config.yaml
num_hidden_layers: 14
head_dim: 96
hidden_act: "gelu"
positions: "learned"
attn_scale: 0.102
parallel_block: false
init: "normal"
init_std_o: 0.0068
lr_mult_o: 2.0
warmup_steps: 200
schedule: "cos"
batch_tokens: 32768
doc_mask: false
max_steps: 9379
dataset: "wikipedia_en"
MLP neurons of a small language model. Each row is named by its layer, matrix (down: output weights) and neuron, and shows model dimensions 96-159. Each number is 200 + 20 x the weight over its row's rms, rounded and kept within 0 to 999.
After each neuron's rows, "fires before" lists the tokens most often just after its 100 highest values on Wikipedia text that the model never trained on.

L6.down138,188,211,173,228,191,196,176,195,222,201,151,248,183,209,169,225,193,189,193,178,223,180,212,215,160,213,236,207,190,189,225,219,190,214,200,195,213,175,186,180,173,172,182,191,189,172,205,214,198,231,156,202,190,159,179,199,176,255,158,167,219,203,177,208
fires before: ",", "9", "2", ")", "6", "4"

L9.down722,219,183,234,241,176,229,228,203,186,210,193,212,204,204,178,233,180,220,197,210,176,200,205,214,165,173,206,203,178,192,179,208,192,179,186,201,176,175,212,222,217,187,200,177,191,229,246,206,187,191,180,227,192,248,184,206,206,211,203,197,173,222,188,189
fires before: " ", ".", "3", "1", " the"

L2.down675,239,237,193,182,211,182,232,212,180,178,158,180,194,175,243,183,197,181,185,189,196,231,188,206,206,212,196,177,212,198,219,198,192,199,206,214,206,170,200,184,203,231,203,242,205,180,178,170,174,190,176,199,202,240,242,214,238,198,204,201,210,208,192,204
fires before: ".", "ing", "ers", "ially", "e"

L2.down154,203,174,200,213,202,206,205,209,233,186,190,232,169,196,211,187,186,211,195,185,205,184,186,222,186,216,207,177,205,198,189,216,159,161,235,224,222,185,209,174,182,220,205,159,179,182,228,230,228,183,198,178,179,206,218,191,198,242,195,247,238,213,215,203
fires before: ".", "A", "ch", "D"

L9.down368,219,221,209,225,209,195,183,226,197,178,212,193,195,234,173,176,174,195,196,186,244,216,198,164,212,195,209,218,183,216,218,184,174,207,177,233,173,193,243,207,181,211,170,207,183,181,221,173,190,206,195,231,198,210,196,241,198,197,200,173,216,221,186,183
fires before: "0", "1", "2"

L6.down379,174,212,208,196,213,185,170,214,205,185,223,230,214,179,212,200,204,195,197,204,229,217,221,227,236,217,205,197,197,183,192,204,223,229,167,169,210,239,176,211,222,199,195,199,226,187,185,189,184,200,206,212,238,188,215,210,162,208,191,145,210,212,198,247
fires before: " "

L9.down438,211,177,237,192,196,197,211,198,156,232,192,197,204,248,198,196,181,219,175,205,146,183,188,219,190,187,218,197,198,193,222,201,176,195,221,205,231,194,208,186,198,194,196,218,227,199,189,210,197,229,209,228,203,191,201,187,183,205,198,214,201,198,170,220
fires before: "==", "The", "===", "On", "In"

L9.down197,213,220,184,165,212,204,209,211,201,192,235,211,165,185,237,195,229,207,190,207,182,188,215,168,183,225,168,202,189,199,179,195,187,200,203,221,201,200,223,194,189,192,201,200,218,236,201,183,198,221,211,216,206,186,239,187,221,195,199,174,240,229,156,193
fires before: "9", "0"

L3.down424,212,171,177,183,241,210,185,166,199,216,199,225,200,206,228,246,199,177,220,213,212,216,194,198,206,152,239,176,238,177,183,204,203,190,199,207,194,194,185,184,205,184,192,199,243,174,223,238,234,218,197,199,218,193,183,256,182,169,191,203,179,184,192,200
fires before: " |", "N", "ved"

L4.down320,193,179,196,189,211,183,225,225,165,172,182,193,212,169,216,181,200,226,180,218,201,205,219,158,176,196,203,250,161,216,247,213,187,231,202,176,180,227,208,224,203,182,167,214,230,162,214,199,194,165,185,223,194,213,232,178,221,193,192,186,165,223,202,176
fires before: " ", "oss", "or"

L2.down126,221,215,212,189,191,174,185,194,199,205,202,202,251,187,216,211,209,241,208,232,200,192,186,174,173,205,176,210,186,228,161,227,230,230,209,201,171,228,174,164,184,207,194,203,178,191,207,177,182,203,172,193,197,211,181,168,210,196,190,219,179,194,182,212
fires before: " "

L4.down280,179,210,163,191,184,165,228,259,170,192,191,202,194,171,189,211,177,224,200,217,187,172,209,225,213,204,223,231,220,226,207,206,187,158,229,197,208,184,199,209,236,157,182,191,239,171,151,199,190,214,196,175,215,217,193,202,196,193,229,199,207,208,162,167
fires before: "-", " also"

L8.down246,236,199,234,213,197,203,212,221,189,206,217,164,164,198,196,212,193,208,180,210,182,197,189,208,179,174,214,164,201,205,194,217,211,179,278,202,205,222,200,204,189,196,201,217,223,223,204,202,187,219,173,202,181,204,175,201,186,203,200,238,184,204,171,186
fires before: "==", "The", "===", "In", "On"

L8.down583,189,180,219,155,193,155,177,210,213,183,230,207,202,190,191,220,179,207,208,206,185,198,196,183,209,189,226,182,205,200,230,191,208,194,180,198,173,217,223,194,180,238,196,187,181,189,193,232,205,228,204,177,215,207,170,178,207,191,215,219,216,174,223,194
fires before: " ", " Team", " D", " .", " G", "re"

L3.down854,192,178,209,228,212,197,176,220,198,194,202,176,198,187,162,191,205,184,223,231,213,216,231,201,197,234,203,176,192,199,208,217,210,204,188,203,187,237,244,206,173,206,231,191,199,223,235,205,199,223,214,226,186,197,205,201,194,168,175,176,193,181,190,219
fires before: " ", ":", "-", " V"

L3.down637,192,183,190,192,183,217,200,220,185,183,214,223,213,232,207,213,206,233,197,158,176,208,218,223,186,212,226,223,222,196,213,204,235,195,204,214,179,196,209,207,210,163,200,184,217,193,184,243,197,166,202,212,205,175,190,168,211,208,213,165,196,194,202,160
fires before: "-", "=", ");", ")\n", "S", " ("

L10.down632,226,194,195,241,182,195,217,160,200,196,224,205,192,174,228,198,184,176,231,228,197,217,214,212,212,190,218,163,193,221,210,199,198,212,197,241,180,216,243,186,218,191,210,156,202,265,224,161,196,218,238,208,183,204,185,209,184,201,204,191,184,228,187,182
fires before: "1", "2", "0", " the", "3"

L3.down192,185,180,194,226,193,207,220,246,213,185,213,242,211,223,180,174,180,189,212,171,209,185,188,222,168,212,186,230,194,204,197,215,220,203,264,199,249,196,211,202,204,209,215,158,219,192,162,212,189,239,192,156,185,168,207,249,205,186,226,172,215,214,200,184
fires before: "-", " (", " "

L8.down756,188,188,170,213,196,197,228,243,176,243,181,205,164,171,230,189,240,200,204,187,222,207,196,197,207,201,207,195,204,210,191,206,203,174,199,210,192,190,199,218,191,209,200,216,214,211,175,207,185,232,197,196,206,200,230,208,207,210,190,216,225,195,163,188
fires before: "9", "2", "8", "0", "3", " the"

L2.down789,191,243,228,169,208,216,208,199,204,202,221,193,175,190,206,208,184,207,217,181,160,190,253,202,181,234,194,173,211,173,202,246,169,199,177,234,205,212,215,207,169,194,193,159,189,175,195,207,190,218,178,200,207,197,191,191,195,204,228,184,212,195,210,202
fires before: ".", " |", "A", "D", "pr"

L4.down338,168,203,228,241,180,242,173,220,193,216,212,214,204,221,219,221,199,179,194,174,167,196,207,190,208,172,186,211,203,201,208,182,202,217,186,190,201,162,210,193,206,195,190,219,178,224,202,208,207,187,184,203,196,194,215,254,174,175,186,201,207,191,181,192
fires before: " ", " +", "2", "1", " −"

L6.down190,154,199,193,214,193,175,190,174,179,187,216,222,195,155,197,192,209,214,167,190,224,227,211,256,206,180,193,221,215,195,191,214,185,206,165,231,177,182,173,194,181,196,200,186,202,210,223,228,199,162,187,197,194,177,207,233,209,203,202,200,195,204,199,184
fires before: "1", "2", "9"

L3.down337,169,181,177,192,216,238,196,190,184,215,206,210,171,228,208,184,191,193,183,173,210,217,191,202,223,165,226,182,211,194,178,184,161,215,202,200,183,206,216,173,236,198,185,211,155,204,161,221,169,207,205,186,186,211,182,171,199,223,201,232,221,216,209,200
fires before: ".", "ch", "rest", "m", "my", "ig"

L9.down566,178,175,178,174,217,188,209,162,181,203,170,195,174,187,171,196,221,212,168,186,174,190,204,213,196,200,186,193,204,192,214,187,176,202,172,213,203,195,228,192,208,221,207,211,209,206,231,200,219,196,226,170,178,207,218,215,239,211,198,164,246,158,167,223
fires before: "9", "0", "2", "1"

L4.down199,204,180,185,231,192,184,214,227,187,211,211,205,237,192,196,217,195,193,205,209,205,185,216,168,215,209,192,219,224,216,184,212,207,194,208,185,207,211,185,225,208,213,226,190,188,195,168,230,182,217,215,197,191,220,228,196,210,184,248,181,175,212,185,195
fires before: " |", " |\n", ";", "."

L4.down674,215,195,162,194,210,196,188,178,198,182,183,204,223,180,254,210,182,234,218,232,222,238,199,175,184,207,161,234,206,190,175,216,180,187,205,200,235,223,217,223,248,213,205,176,172,199,196,235,198,171,205,174,187,231,192,224,203,174,199,181,177,209,214,200
fires before: " |", ";", " |\n"

L8.down342,180,185,192,184,214,208,197,206,195,203,180,170,205,203,181,212,200,251,214,179,180,172,194,190,214,189,205,211,222,193,175,199,153,193,205,238,193,194,185,182,238,203,226,198,192,173,180,191,238,188,197,202,222,156,199,211,194,180,187,191,203,185,186,205
fires before: "0", "9", "1", "N", "2"

L10.down720,202,226,185,229,198,220,196,174,237,220,248,214,185,189,189,178,188,220,185,198,196,176,168,194,170,187,226,185,203,182,215,192,199,221,177,198,223,201,169,205,222,216,195,193,173,161,195,175,180,200,168,192,228,200,222,202,186,186,196,173,182,197,183,224
fires before: " "

L6.down83,178,198,193,227,189,188,196,203,260,212,215,176,225,194,187,200,212,212,185,228,162,197,245,198,175,185,199,233,163,173,200,197,211,201,186,174,199,181,156,201,217,225,220,161,179,198,219,192,246,224,192,197,205,204,198,196,161,180,186,192,218,170,214,211
fires before: "1", "0", "2", "9", "′", "°"